python train.py --n_layer=11 --d_model=256 --n_head=4 --n_kv_head=4 --head_dim=64 --d_mlp=1024 --vocab_size=1024 --activation="tanh_gelu" --norm="layernorm" --norm_place="pre" --norm_eps=1e-06 --positions="learned+rope" --rope_base=10000.0 --rope_fraction=1.0 --qk_norm=true --attn_scale=0.156 --bias="none" --tie_embeddings=true --parallel_block=true --init="normal" --init_std_qkv=0.0337 --init_std_o=0.0337 --init_std_up=0.0337 --init_std_down=0.0 --optimizer="muon_variant" --lr=0.0155 --beta1=0.95 --weight_decay=0.016 --lr_head=0.00567 --warmup_steps=52 --schedule="wsd" --decay_fraction=0.577 --decay_shape="linear" --final_lr_fraction=0.02 --batch_tokens=[32768, 65536, 98304] --seq_len=1024 --doc_mask=true --train_tokens=321900000 --steps=4926 --dataset="wikipedia_en"
MLP neurons of a small language model. Each row is named by its layer, matrix (up: input weights) and neuron, and shows model dimensions 32-159. Each number is 500 + 40 x the weight over its row's rms, rounded and kept within 0 to 999. Numbers have three digits each.
Before each neuron's rows, "fires after" lists the tokens most often just before its 100 highest values on Wikipedia text that the model never trained on. A number after a token or word is its count.

fires after: "r" 26, " p" 23, " P" 7, " F" 6, " Pr" 5
L5.up573:450533490506414451473456456481529521583496590470569524520474440433517537511483452508475537437458532478485481438528531430480543491470519472417510549533557532487535486532500498435484471574467534480557419480450597520511529476457452515506530486528518432495476491490504483485597612493481517543501526560505462505473446479557482482505517483557525534454465558496505503530509463444498486514534

fires after: " con" 20, " (" 20, "-" 11, " \"" 5, " R" 5
L4.up655:445537532522446562491513452462430529488544481463370524512524422474524484478513485500505556506484497466541438554599472485483489492479505557558478585510464553531532447555537499473494464493474550506517489579492490529445480535508547462550542564486515505497540483463541491494534382566503430502524514488463520491543548473519485514515410488457528488496548490521580517512495477520536501506523

fires after: "st" 15, "in" 14, "ed" 11, " p" 11, "un" 4, "ab" 4
L7.up161:494480488515461468653539519446578496484502538464496488524551589506431479471554509499523532482476550525497531466490513407542479534494527503519514460462464485441512492499520481472525442459533574498470553496524493531503523461546508452534612506547551487554398455534432437510449509458472476485596503502480536453525460536405529464479470481538478474550537490497512556517480498471425521565528

fires after: " p" 36, " con" 13, " ex" 12, " in" 4
L5.up864:500485433571533538478496510484535490467501537431519498527532458470444477477544511510531499463467519476485531499490557487501411538532532507499578517474528480606544510555534478553470492577462497516466550500486464497417479561562520489491565559550538501479478500498527484469496577478485529484538547599488484492502394477478516470520512470536428479501506513490452469582535479520466477539511

fires after: " " 53, " f" 7, "f" 5, "\n" 4
L2.up308:526480526520555494503485521468548535533490524516516441471430446505542492440509456476448568528501585472449479461503470514513450537515485475467593517473498505503490492569606469495449570493527453548492472488482514557511527561488502519552523424504493480539469513592468474466469478497476425604482508507504485543455451515460551455518507493482471550484503531530490455549505481567561530463502

fires after: " A" 30, " M" 9, " D" 8, " O" 7, "p" 6, "m" 6
L4.up601:536437502514538525486500472489660496500459443474525537470511466490476450432535429459524514555499476494449490564537532452466492481539479419476453455508509531397506557515516496429543483452485523462532468558507473481607530519517444512535569466590575534499442515515450466493569451524498518454494505513549538500493514460502433552495549515466503517507485463441458443473525446477512560453536

fires after: " 200" 15, " the" 12, " J" 7, " sec" 6, " R" 6, " 201" 6
L7.up271:465436496554422398487438513524530486482481504483561594523459506496503429487499546446507567430525497466451519509441458465465490475494482502565462473511447552471535450604549442501510531561492522493558480550560531415417482492530511474486527515463484530453456496500454507490520477570548593529589541535510539420477506430520479440604496466519560510533406489511470523464505511491546517481483

fires after: " f" 31, " F" 17, "e" 10, "o" 8, " Y" 6, " " 5
L5.up555:527501498528498502517580482413511520440534551429520506546437490538502452502464455465536514483507503608503467500598478524536509546501495484461532549517543563511582471534535548485487546462492518471592553506453535521479432551491530519493512481462415497496552512471541561458455519554496480486460479483476498471446461492502480539534468516471523427550489643495467585588448478526470515474491

fires after: " in" 25, " bu" 15, "ac" 12, " l" 8, "e" 7, " ne" 7
L4.up518:498572465642488559561516530428534515539501536473486489508504548487491515568477475436462500539516560433482512500520494529479510489423506483495530497522500547592578427491548505492481584517479525466552448519462474508462519581524414557526459489449457499483416582475451479571513496494529488500546437551469520462482503534489503515499454516502474610507451500493543448534482506445520526542425

fires after: " m" 22, " c" 19, " d" 7, "pl" 5, " sub" 4, "$" 4
L2.up354:488560558544585495504450601434485555406466491467432492544537557472535477469545546477542599521505460491521496532518523453528548417478473522488488478482575517480512454482483537512497459420493533451423562496499503482449461481542562534496508442501472513526478499491481508493429418469468496494434500444506538460513520458493492534442488524506459521462529477501486468538542519507510455453493

fires after: " (19" 26, " 200" 13, "–19" 9, " 197" 6, " in" 6, " 201" 6
L4.up85:516461505536488449474440454508585510419508468494487541499533405446414483489524504510518465404549551419484520484461443458517460466515516597498568480553477489555475541516486426432507497584522494525532463465553541522498502521542518481465495557496439502516466490530500528535539493443490553541449519486504452500434549515486540391504464525432438478493501471557446475518476509508482499549535

fires after: " l" 17, " ex" 12, "et" 8, "ar" 7, "im" 7, " S" 4
L4.up754:486499505557474522456545527442479406548485497474469563555469454450464561475509513454584504498549478432455498419516529522515403556467548512502542545521536530617498512504489505469499490577477393533463543548522494514489512473503504513475464477526534538475516516476489561482467546505469514448523495422490480507551426546541503547532477478533575551538564500431451535499461465469471533482493

fires after: " pro" 28, "at" 11, "oun" 8, " the" 6, "it" 4, " Pro" 4
L2.up888:494537535480427538474524477490441472474495484564533515505539553532481443417511487560567521564506498480513433513573535490509486533529491586530541548422483442533486548494440467470590474567508486469489509489518488541501489535408455584493483485521485514479487353465428526468488492501494436486466523476470484528446473514467495411555471503487542451438544497526574407534479492519540584521532

fires after: " " 16, " a" 13, " Le" 11, "g" 8, " D" 6, "ra" 6
L4.up682:479503544520586479568472491521502535562520416468470514495465477547481430463489447457493485574456509471503489471536543505441511467446480475518545484516533422549501505568487493487451449566499514455497524441518517494524507541490457436544487471511487470532490549496447433395459486515511480561476411502525516467479505497519506512414574450504451487462543495451526541548482457532481505428492

fires after: "om" 13, " w" 12, "ro" 11, " n" 8, "h" 7, " h" 5
L7.up623:508489506424485479507483505486495510545503517534495559495454515406534539492467450533470462500591453481503483479507517548439468578512451467464496451451522460418475531531439574431499412452536572577453523548484541517483503538466500492557515521524506484412511449506515531488502486551437451541491482480429544457534506458550533487512524514515513527461489553434528426509440447513554542527543

fires after: " g" 18, " b" 16, " G" 9, " B" 9, "u" 6, " p" 6
L7.up400:511537505522461481465479457482548418497514495520549487481546433493508492490562551507515485476491558441492514549496556594443488493558550554515466502471523547468557507477530476409517505454536594496506458490452491528462487485493439502497559489515479525479464517539503508453457494464498485498495496490481504470505501555538478438534454481467508542459462497519477488603447507554533478482528

fires after: "\n" 41, "ur" 29, "8" 4
L2.up833:507527499499454468522503513541500537575495546552524545479479492546446499530461541524529527527447515576483456510592429495466594450571495467531451544507469513497481472468513541507503425448560531424469451528531441486488512440568481470498488460461575461447502481504581428514556512509553549494502432442502481466422530479513514475431482543497469356517519434495486511516544507502491482515453

fires after: "g" 14, " C" 13, " ac" 9, " dec" 7, "ur" 7, "c" 7
L5.up34:441477535522537510514504518539563473489528452502464479525476521446450503427558473545511506533516504438447457435480580529516466528506507450437551441505467491469487489569536556550468488519520576484440429512504538522556492443477482464509581550511544493489511583454419537487525531509466491478472447465589459452507489466517474536450459455537455532525470542524460524468474509426446446450536

fires after: " l" 22, " pr" 10, " on" 9, "l" 7, "ar" 5, "O" 4
L4.up987:571452510450435465524502550505510469453427529572544504592496487502587494521495428442521576494545468499539497465491495576455426443555519520488500548531582459491493524549565462581568424496566463534499511518443507499435514496473538482479566482485546530491523463499512520514490513458396505541523562570520559449476490510486428431473438547482544527573500499477538416540502481483447535474535

fires after: " " 14, " (" 10, "-" 9, "o" 8, " \"" 5, " De" 5
L4.up933:476547478468562513510467547443506484485537563539512512515505498481451518415515476455473447551484538613520468569517553506503540489565512522525546512508490507419458538547482499525515480498512493578554464505478471565529520509521493427533547558562525501541476514522482478470415523472508432544462484484500474466464384418457523456486473501493469466471451529486513463514489505544536523443506

fires after: " v" 16, " W" 15, " M" 12, " B" 11, " m" 10, " V" 8
L2.up621:500468502548584473450490457504449493487505505518525479529502496503525458483472456530508542482479466545477523523535487452460505476460492471550521448484494545528400514572483526546486528536443524462486468465483454513532487530497521545548447461567451501487527509509525464487471514520427586506440504528547376492517472517485518496474490393466512524481411522546469564477575579510543474411483

fires after: " P" 33, "ar" 11, " f" 9, " p" 8, " Con" 7, " comp" 6
L5.up574:486521533523531487539458573489508501530460497454537425486520540461464502529538490475542474504442477509400498579498489539494488522508462471497457447619608514559468563503535491515560452487450504431463515499491478447482484510507408515473489488521471507504527505537572463453453500536416516547511551490474547513497529438572489424498509526505544478456534485485461540508518523480548487513463

fires after: " b" 40, " B" 8, "s" 5, " m" 5, "B" 5
L4.up650:536511496500451506512465575496497458577507515473501501523568410543517479518470497460538536472485539435523498544472542509468454534449510575531503543495463468503447547515487492480441454500543508582513431518478495542473452571502548513570547520554448512469503473491446456474516521453526517645574445439512484457494422532483469500473489497443481504436583479499419492527538488525515559538613

fires after: " " 43, "\n" 13, " I" 13, " \"" 8, " (" 6, "I" 4
L2.up116:491488494476515494525526426450489488525513540521476493549493531421550494498455413537500516546443494479491431456495493456453472490483423524566513484506470450514485482572544474514452477513554548475548476454477478513492469601568520472481503491466515532547542456487507555486493467517489488448562443490513490432491500478501514492453484485454508561427499529461548514578503530526532565468513

fires after: "\n" 80, "==" 5, "pe" 4
L5.up255:553501500548502558572468484504472550535469513493469532454479589523526496414487474473495510551499468462479449517499574501504557451436476504506559568530445498551493494465526554513508485486528465394449514554522442483528519517593485358536505478489489517433526520500561460496499583516516452513472460499513515480513513474511508529492471446553507489483489529553532498443558535446481589543478

fires after: " d" 20, " w" 18, "ul" 6, " f" 6, "D" 6
L4.up331:560505482565463436489441559458455521454476478443516518571569493553515530501500523541535472459510457522494519520483545527473472346571492362441491499506500511396505424516573574514499493451513502550455455528452541530451476532550569468504540452491548576469511570451566441470508506527499529474500522522535531500444439490479478547498509475439476582477543540522477496501483471470486481476444

fires after: " c" 29, " cent" 11, " f" 9, " C" 6, " St" 6, " a" 4
L7.up33:497575526524506441510485488489485540549478559527569456526470457513500454507474526501554514427510464546524465547524487531580509558496534506481507549571450476520482471510485561543515462533574523477376540466467433573511522557548517507551488462492484484547547512451521525502409503506521474473480550578436438518472481451509521462490509462464458439476451464486569500553479481484509591535506

fires after: "ar" 20, "ro" 12, " w" 9, "l" 6, " he" 5
L5.up307:466503466591533535510457492446478504427523585553517624558459492463537492498449512501453486495593536463433504480471532510469536441499508446522655492533459493473497534463514481511505490496519532489518480496482527516487527464548530472472435445508491513477478514579501497468494561504485479511452487376471454440498500528512588560495493505451483517521481518466484498475562452520468503467456

fires after: " D" 23, "cc" 8, "B" 6, "D" 5, " d" 5, "b" 5
L4.up847:529417442453446483534564466516553503541456474520498447490501462468518456503543490489479516454509455486455502489524399449489509450509496487524539488468540531528479503501480535453457533496532474491509446422474547539534489552493602493473473548451512510461535559571462442530573444505463480511510533428472438488465518498547489519598523438538517542495494515529432490547548414451481525507497

fires after: " K" 14, "at" 13, " Z" 13, "h" 9, " Sh" 7
L4.up789:517524518456418507489459538460463583543477469521490565437544498483456487519493471510496542522488480528499485424535515495526432537508524530466509504504529483486582589427535569460497462524487485449415569449553543520492443453483487490493523442589492464486476533476523484487477541521469481501460460551460535474508415487505443437399518539559524516475523531496512449557551475507450461440475

fires after: " loc" 22, "ab" 16, "b" 11, "ar" 9, "un" 5
L5.up202:451533543462482544561445489486507501479513518480552503498451571548485443522491447511478491423465534556451482520401495438498514496537404490481520505479583490556450506510527556488546494474533561540528422510593542516515498519531401450478514524453482482462541473474443458441473434496514494527551459474540549518535410507479547472433477474521486504476480485443506601435513544448489526515458

fires after: " b" 25, " B" 19, "er" 15, "y" 12, " G" 7, "l" 4
L7.up893:492540547507488454546430564458571553573572436464508523457454416560491439513455521490510445567509482473520407539447402498512493412504505514587485547434511536521500511498481467494444562504507511496550472473552580487441548514495515486498506518529394515487496459515509506498458525457517438500548468409479514550480454556498496534525463527448451551473400499590463523511467476538490420533613

fires after: " W" 22, " Car" 13, " b" 11, "C" 8, " E" 7, "-" 5
L4.up756:517480524520555472474499453473496512551464485394525507527487477529528499582524514538518525459519487463426483501492525513467455498438508549479514520476497469471472528467556550535475588432474537499470470512543466547386501420427582501538551466567526539496572554506495512462446530482526587501546462621496451448547521504425494521465455528401516543451460524545506511463541508508563498514545

fires after: " " 13, "our" 10, " W" 8, " w" 8, "ash" 6, "c" 6
L5.up36:442533535492512479516486533539511524511460523526576508563528478452479525457489469462433409494499487567496500497448426546395510476467457553504496465535461446529495509511541493534535420530500531500496474474534513512518446488456535507510534556514420433426562567590497582523410504465493481506504462523523493431489482462516495486483549415553444523500449538493547522463398476500512533560456

fires after: "-" 23, " \"" 11, " un" 10, "un" 4, "ill" 4
L5.up609:456509474470532506503490513521469508527502481459543474438551497432499524451511527524508488574608524508507470485568554501535461470495569452395543531532523441447487458463388479532483479571515467543512535515601562474494512471509522505518448503487473551514458524455575483411468437469507514481517469465503492519562443499492540505474471415511432492531504488521534539438480541493531480499501

fires after: " ele" 25, "\n" 19, " \"" 11, " (" 11, "le" 6
L4.up116:611478403551475499493522515438503535529458536443522582563516467578484486412483435553464474513440479488489443496479504460530425462520499577504496596502533498423465498480504445533496520474451532519532516475533487555516506473439504407487496444440498555399540453508576507524534485492511509501464510554482480466501557441485435536576507452455468548545536479479521519482482504420484510531510

fires after: "d" 13, "ap" 12, "S" 12, " f" 9, " rele" 4
L2.up339:493504493489511581480478453524522498474517511505494552520549532492447463422547473447489505426466503572444527477575538502404497506470549516524508505535461505532473451518496434413513498506480560498513554445469468529531521427469442555466470509550472541503532569507562499398569480486542546564495543521489497501457499486488458429556474475491559533453510563553498503555520490482511526541495

fires after: "a" 11, "on" 9, " I" 9, " ass" 8, "ac" 7, "oc" 7
L5.up243:573514496576424529515524474492512508524485493507445524536522446506503491520486536448497433491495484524482437502492515454514516504520417540477571531469519459611511452508519440537492473471431502523477564434498500545485434467538450497502490457542471484516504445483453588574495512505591463506482448518447415519484387555541562462499540499482443504553500556467460473515509523534487529605508

fires after: "c" 16, "ign" 10, " d" 9, "a" 6, "i" 6, "u" 5
L2.up280:475496518536614539494474456465504445501500466526456515514544536471403635535477514485494479519564551549476467502409461520470498507540492481419505516431527522451500468482501539440477511485545504487525550499510513511471539467458572507553486494568459541505565426469494437439457510496468505492539536471485478466413559489525535483457459475488534537489465585512463529508443494529463506437550

fires after: " l" 24, " L" 22, " f" 12, "e" 9, "ing" 9, "g" 4
L7.up786:509504462536504495581523565501479494578518463474482562483500522391550477490503576488427525509567461538527467461535500488486503498503587475489493485481545487485608474532502507549524525483513554495507475561515568486475556495446499439582446531439455442487519545515538529518501552488480497495490427517493522562491506485436455458527513562455482586529593511538467527472525488425492523502481

fires after: " or" 15, " le" 11, " Le" 9, " He" 7, " f" 7, " se" 7
L5.up475:493526480482496478512536575458508502488495496508517538514483505464486494519535532516455494506470380503489480526497595524513458500520468507523492461484540509532544508522504473435551527557468538444480504479521530485551502561539485419571424531444426515521500457473489527516490418466514547463492521547457541533491575444490627512468467506490433493522495430475452498517503444519499502472539

fires after: " J" 18, "H" 15, " S" 8, " Sc" 6, "ad" 6
L4.up898:514525461504482552497475525493537498476502456446519523439497433547578468519440499488446457499541506489452525556514402503529503564466549519481441496560505510546516460437495480533507421511469483543488457488449555481462414518476506476459553571445556471449573396513544496516481396517553518561512554544491503528602530537513509532575546460504487509532558520470388448518493467519469539529502

fires after: " " 21, " d" 8, " M" 7, " v" 7, " Br" 6, " K" 6
L2.up632:477454493493587538470452504464488501458465536545533493486502481566487526491448479480511449593527464549564482552415515487555528529439506529528460462468570519466502474561560383493508527549460508488482440555452416476506463491444541418525503453470485535500470479448498502445518533508474539479532473454554511509400510459495547522502441413444527471519499461538515499505502491506517507521574

fires after: "g" 23, "c" 16, "r" 10, "n" 7, " g" 5
L5.up486:499574459554522506585531534547486443491502502535479542470502480499514501379544510448529454527507528423515394479522513532499481477534497450464493497515462484467469459522465552488519558499495471517550506486471466562528563440532535506472553445419471502547434506520484486482527529482482493470528396535483524481485487518487537489495460425565456523550529521537523543479444527430544503500502

fires after: " N" 20, " the" 14, " n" 11, " E" 7
L5.up234:505465448446460508451528531492578459499508393499508528502445502558490493499466482437561520470491485476450496535542476491432432487497519553520433466497545495502461432492472460464474562466498459456548473524524505490513561584434498472526499535545431515569500508520468524529489547521484531452559615478503524444554490517495453533540539412467500438541469475508524445546509464509532544514469

fires after: " v" 24, " V" 24, " c" 19, " b" 11, " B" 7
L4.up351:474503479488523480527490498544437478524571520553502563508528484493483506489523524489511498539517433502487481601491536534518531469490558542525540578501454530464552465481464576469495503495531528570504469460498506514590438407571580509545522474563468546443460536423434489447471607564547491472500502483527464504478490494517450490484509478459487489521539488512479461435528525468520549509525

fires after: " ad" 23, " comm" 18, " j" 10, "ul" 9, "m" 7, "pr" 4
L4.up740:571497435507499495474504535453526555480539514501461526536447509466429506478525531460483501499436510511447497508433522540419418524509482435457461454505497464502532553446490532546547555495500491488532493482575517545491572536443449572543461535458566483477439568438588486507516456505508577575486494465492500501500485509519459498553500490442522507506386477481552456498458522508492499594525

fires after: "y" 59, " d" 13
L2.up319:447570484540484548505393439463432527574452455522553497544478547463408531516469454490485457546509482521538504521402487532567544511507524505476511505507570477446496527471567544462494461460496540525411520579494489579498514575499518445542477520433510527531513444514543496513511471515480561514624458471375476574495522475593521525509544456497500495542522461481476590443492474509530505522496

fires after: "|---" 19, " W" 13, "w" 10, " w" 7, "|---|---" 6
L5.up794:510505566486517477468483468470395509441493505449478560477519510505529492489443408495554481425460472505567518455442402553481512508443535540516455482504519502564503510602454475470495514548513500492507396503454504484557517530456504441473533479491572500448577547518464570525486538433435551515582523502597521455499540571463520523495471440466473501497476501530567515514454424455431515522462

fires after: " play" 13, " v" 11, "ad" 9, " P" 7, "wn" 7, " M" 7
L2.up365:537462452509472476459508540502473503510533506464462464451495521471444474507551446546544532472484510532497463501557453494528595507486497511515455513470543478490476538472555525594534555518538446518484397476465477477483541496515536464495487473549487576488532548461532458474483451455448486500491568556515464489469531471458403503454572492513483503446477549491443517447508505460597525517515

fires after: "." 26, "h" 16, "," 14, "er" 6, "or" 6, "s." 5
L4.up907:503517513498513474465481504511560477582531499476497497443490493527558425506486507570488527503525510521474528514566521477463487498543440509451567518554493516497499531508439452458482482449493499455560490441532511542506500481486537502540463479456493422455440465558516513534517460565541436520462545458526512550518449528485517504447448405496484557523481426391627476541480550491476471490437

fires after: " m" 15, " M" 11, " w" 6, "ot" 6, "h" 6, "u" 6
L4.up289:534620464503479510477488473525560525457487536447516526439463457478532504457540480484562459463544450519456534511483448527471497522461493514429504515435509499430522497503482566485521499448498445462531417560460566531494466545415572526492517501486471511499519536510403491489495467491525536475517458530488489531487529532463498546492511451409574538468495506558613501535464567537446506482544

fires after: "and" 15, " \"" 12, "ro" 10, "i" 9, "\n" 8, " (" 7
L4.up372:470540467503482576494480545433472544552529578565444522525518528505443549400515447545469475449485495514580543487502520492460465504534542490490422501545503500452471504524508532506569426484438537525548483531501429532451472446459476474573522490495489418437550527460493465412447492533396556494483451552587523468502473486454490554487456490454468569451563513472532507566501512573470487457549

fires after: " m" 23, " S" 13, " s" 11, " M" 8
L5.up516:595442438447539533419468511439473537551517536524482507536539472512478504498502502438425553506478457548564479529448508522485502488489517461465575479490515539443470462548513507501528560525549497536503528549487476482504422454513553510502560398541502523462467474432528510526508542533491458549474493549565548466465577491472578520559526437499492422483499545536512538495496496546528509509548

fires after: " off" 13, "in" 11, "ro" 10, " " 9, " s" 9
L4.up124:514491509522545475535534470417525529542471539464387492479438507546561464453539482494534500482480495518501460495534486511522520508502505451466513578490490473494464537533525498523548459566438488472489506501483477432543515533491552453488477442515561461478564467526455531515483466443514534576427545407633517506507495552473412544486494515447433541506483482485448468544521411517459447435445

fires after: "\n" 100
L4.up443:487557496535526519567476509504537516533501544509510469490501479452493536437498525495454550479478420550502472569564532451427541486519467427534470513548426522548464543439427506546497479588567423444492484540480489513499459428533463441460520480500547532456516516547563482514490534512537449550475504481436501502549448583493527520459474548536498481464590468510527528492484480571491558557464

fires after: " C" 19, " c" 16, " E" 15
L4.up339:570515554483469483474467529518461445534459503462596484467500461509504530516476472478562522478525455388514505518489461480399462565521543465580472468452532481519518453448494455474489592461531526493506466492533502566481472546501521462537529525429472479580476481490542519479454497514575542543495480481518541448482527456468517439505523576474509615523448479541535458466545474526547582473493

fires after: " E" 16, "l" 10, " I" 10, "ep" 10, "b" 5, "e" 5
L7.up99:472450577533492453514477489516464534528498527527499459535437519470548573553441566464503535519547494484502511545538423505481431513494550533586490472466426564513548516513478473548508631539450465377449438440521486495506488505450522512582518429465441489458500484449495499481452516566550502504437490550499483464511529459474526552471458462569528519537499423532480580455471411465549527540472

fires after: " serv" 27, " f" 17, " kn" 9, " F" 9, "pp" 7
L5.up565:519509534596465526502455554425504521425505527485554519521488470513547510506532426523561547504473501528438436502511462437548543487495497463499495536533503520458546460529508505505512441515467570552573533424441499519503506535527506534510541483450464481396510551537503517529462511475503524485512479493490522480527420533530444529500552450547576507528544476526493519475519497468579488548515

fires after: " |" 16, " c" 16, " C" 12, " H" 7, "n" 5
L7.up1001:392498606489549450470510411478487493551395496515519482553597492542503520439476508505514497475515442482526400522520529565497559555413506483512494524542483519499466509470471502536421571502574508488534476510457515518426531485494591503531503494493497525476523508495542459586504548501533476553467459548466450519564415496528443501509508449525503519416510478464532497542509461508536517497542

fires after: " off" 21, "at" 20, " R" 17, " per" 8, " pro" 5
L5.up331:450459501560471569583490487449449468581503471468522546519536509459542487528454520578514509518566511474498514477548521515546431495518558531574529533515505488482531488524492462473527456444498505472490476544541456495576521500452552551514463509515591474421560470503440489440493543537422484434495508450499536530547534552516484535510390415530528464532567536515512480482446446481451510494496

fires after: " m" 30, " l" 15, " f" 9, "g" 8, " L" 6
L5.up519:544482502421486458420539547492502499543474500449474537421513526438537545480488502461486480524483523542574446528530505458465515432433516485493481454431549542522534468544523460542554533495458533518578477442554606505558515548470493488490468558492491522398473553452533498468545486477440550494496522576484494519444518571496499553524539513496515488493480514533476564509494418489498545537511

fires after: " " 25, " p" 13, "ir" 7, "m" 5, " l" 5, "p" 5
L5.up359:493453466536527561557403493472585488558427506535483488480448589496499510512534555450498556540501530481429498446458465508451529457591469451460498484482412480494491532545541556484500488457450505491526535527493575478496556496493496522541541488519503614444511510513532450473496456434494550497521537497554492547505522518474471487454492441488491616460519581532563471532523484419496560481441

fires after: " in" 27, " 2" 12, "l" 8, " on" 5, " l" 5
L4.up325:458538451463509492487508497512449434529461515554515473544532501482529528493565528539504405528498524447522450489493454499444480477516511432484541481403491482498505454578567492538572478460491494525417476529509558464484472545485439444459465482500548452489508503549444591525504505440453540519526535542554470479484579558459494441472503474511557508549475507486481521550457548508488510416499

fires after: " H" 24, " h" 23, "\n" 16, "ong" 5, "h" 4
L5.up83:515496512550539467495477532493466521487508544492486557508480516397472530511493480520473444489644507553540531533497431501472460537496477556566480531515452526514440494554499549451499509492484507457521536447520504530498409459465495538535477504532495542443561446483519514558453532518445496582526521441498498528481535508509492529460531492553551521516417498495527503472460499510488515474483

fires after: " s" 42, " S" 15, " B" 7, "a" 6, "s" 6, "ay" 4
L4.up190:463491447470481496546500587524545458512508538476461527537515381569498416513523463468516485494555489489504451541503531454498487451479602491559546426547451491515552529496492422482464498539473499472529552575516469476490491521473475503588543446490464502563470487535453532479520481581486443596503464506534497460509485530517537552572543476471540534449414568497522548480510435579463515491542

fires after: " H" 22, " h" 21, "-" 10, "r" 4
L4.up296:467500466503512489547374435487518507532478483527475537544504454522482487503454430514490419532536477412522563467526490551462476435450511571488501559498474478532502530566485534523506471511461569458512473504511494545466399557526540488439418538525487491492576438507511588558509451472448531541511473508532567496558540503539581492458501471490490464531446516496594592526498454528502506528474

fires after: "ov" 30, "z" 24, "a" 17, "j" 12
L2.up133:497470563520487532500452443519464497441504515581580564490508560524479535545544527511534477484517489567462494504482532500521493500521488514550460501551463486496507528435471494558526458528551452442447503464508524554518520559434465525532470397492461525438593470490489506521550504460491531517465496434451438454403459527518472530488544491502496457537541541541424530513567575570480533494485

fires after: " p" 27, "rit" 15, "i" 5, " sc" 4, " P" 4
L5.up341:448500535455544486495473544424531464570481509482512493511452496504515504477545477462511534492460460494524480524532488493420469512564458524491413542544572489497489473515531490390483534558475452518483555560454502460481508505493495518526471480538501518543436508417603507436547569456494505533537573499497493451535432492554492487479463494434479413419494461476508545507499490501479512510494

fires after: " pro" 29, " D" 15, " dis" 14, "es" 6, "us" 6, "D" 6
L4.up262:516474461503589479480550508507586456559572524557496458551425524468500407516493524549458440507481486496497560581549481465463469501541576531414469442491581492512528508501467473426452555529476541472501477467465506539534533552473498472494592575520454485523497471484429490450475510431443432423436481483495481425488483559517487452558533488510555552451479464515524492486486512439458544522515

fires after: " A" 26, " R" 12, "it" 5, "l" 4, "at" 4
L4.up962:541494474510500471529488504499500527515459414497530603488457477481400451589536550488467519531575509500495495516456490486431483536498550539536479548502518491454544494482503538542512427492535474507471516505506474512479585466413517511481499502518477514403473473502537531523519472529424498463440469514555466565485584514510558538569488494459543526517530496489569543501478435508497481450474

fires after: " ele" 20, "or" 10, "e" 9, "f" 7, " co" 5
L4.up219:477543426511390449515505512479464483462512400463469506521585473524479477464522512568539521581431532545507484493426523464533622555486553535438503542512497463525459460530466500520573512428478442504531493437571479429546434476497504475527523423512550518475435524555488510481511515491466498525502525492491514531493557531448558486527459474498472458554518549530500424523506510521462461599504

fires after: "e" 15, "id" 10, "ing" 8, "ed" 7, "es" 6, " it" 4
L7.up889:494511513534473489472486503507551552470516515506501486538548533432517414514534521519477460523556462531468490516576560530473479484524538561522552464408539479502525473472528504486457538507461474476521402559488515489483549418505479549543463537503497408522495539561473566465489524491426472585451467493493520541543559437472580470493498581518473512414493421514489482582468540518480469529460

fires after: "\n" 47, "." 39, "s." 11
L5.up300:518521434499500492463537549494515498618494521536546528484516544425537466486537545542523467501475519487431407503537518552498489489484525489574561544556447541563458519488527449428506490511587498443530540451507521523516433532469483434498487433470539442505505511521569503469525460453501503495457497478559481502457485479530561484475557457523468483475566433469506478567519526463539492448454

fires after: "\n" 58, " \"" 7, "(" 7, "-" 5, "ist" 5
L4.up894:495513420463509499503540552575565501604432505551477487511504421472477460495503450512581558510493505519477485501563491497482409518494491486415489495492503474463489549501395616485514569456518546514458562524524534533525476457433481434513522457511505474546465520539569499447519453491429417453500503514550477493538540511496486541495462449505480515494507505513495527482639489451513543464528

fires after: " b" 21, "ec" 15, " S" 11, " ch" 8, " B" 6, " s" 6
L4.up204:608428511498468584542530564512410532565572509501513468552543524512478487537417531449447560485519544547475533486535476466491442552377484476499544498416483529510479505476480517465537472448428486485501490479520494554465454420499544477551540490489440515521509454394469484498495566555524500532527505433536563449422477484502573463512502487567575502528594494478577454533520507528521469543509

fires after: " d" 35, "o" 10, "ra" 10, " dis" 8, " D" 7, " f" 5
L5.up689:466452497575464478471455501519537538544515499385478499513508500507550500429520585451557486495502391544519560498501483416484517415603534438485545482422570620529495477575502475455486491452451502544466484506508531490512537498496531469510492540501497481489533536533502483431475516468522546487511489550536485505419457499533432624492510485556471482498547511468565591545467514473430567475486

fires after: " m" 26, " w" 23, " k" 10, " y" 9, " o" 5, "om" 4
L4.up628:519535434484532501558560460491497501552478556519459565516458542452527520460668529480510496497441524588529504452457515496494522526535495477494533481488430521449438483464495500520482478493506504501509531523550477572494511500472521575561494482474534518541531563475495467458449476490528524485524471550551525551534482423466532567494471455471489455442464482499553474492491491517473535489499

fires after: "f" 29, " f" 18, " F" 15, " l" 9, " A" 7, " L" 5
L5.up726:494478481541583528534509540487514503533518525519515530488554497491509418468475505431424550458569464535504487505444461514566520487558489588467572500562494555522526474521561462474479544437497458466566518403491484471540528526452555461568495509522416473524494509505479518511498567436508499476599455529559497515436490499489567563562551396490436488491512575530464535493485443520452529526526

fires after: " m" 32, " c" 25, " M" 8, " pl" 7, " r" 5, " ch" 4
L2.up636:481503499511556478464538571410567543514525456426480451579574465490518460517474487488519549558486443524518461531494529521523456469525496480455532481469429495512501442466483510473488517441513546500460560508500460460457480552547538476516501504468466515525505496421502526487490397499543496488490436510559501525458546464480488477470564500448466448448495484468485539516493529457535435470475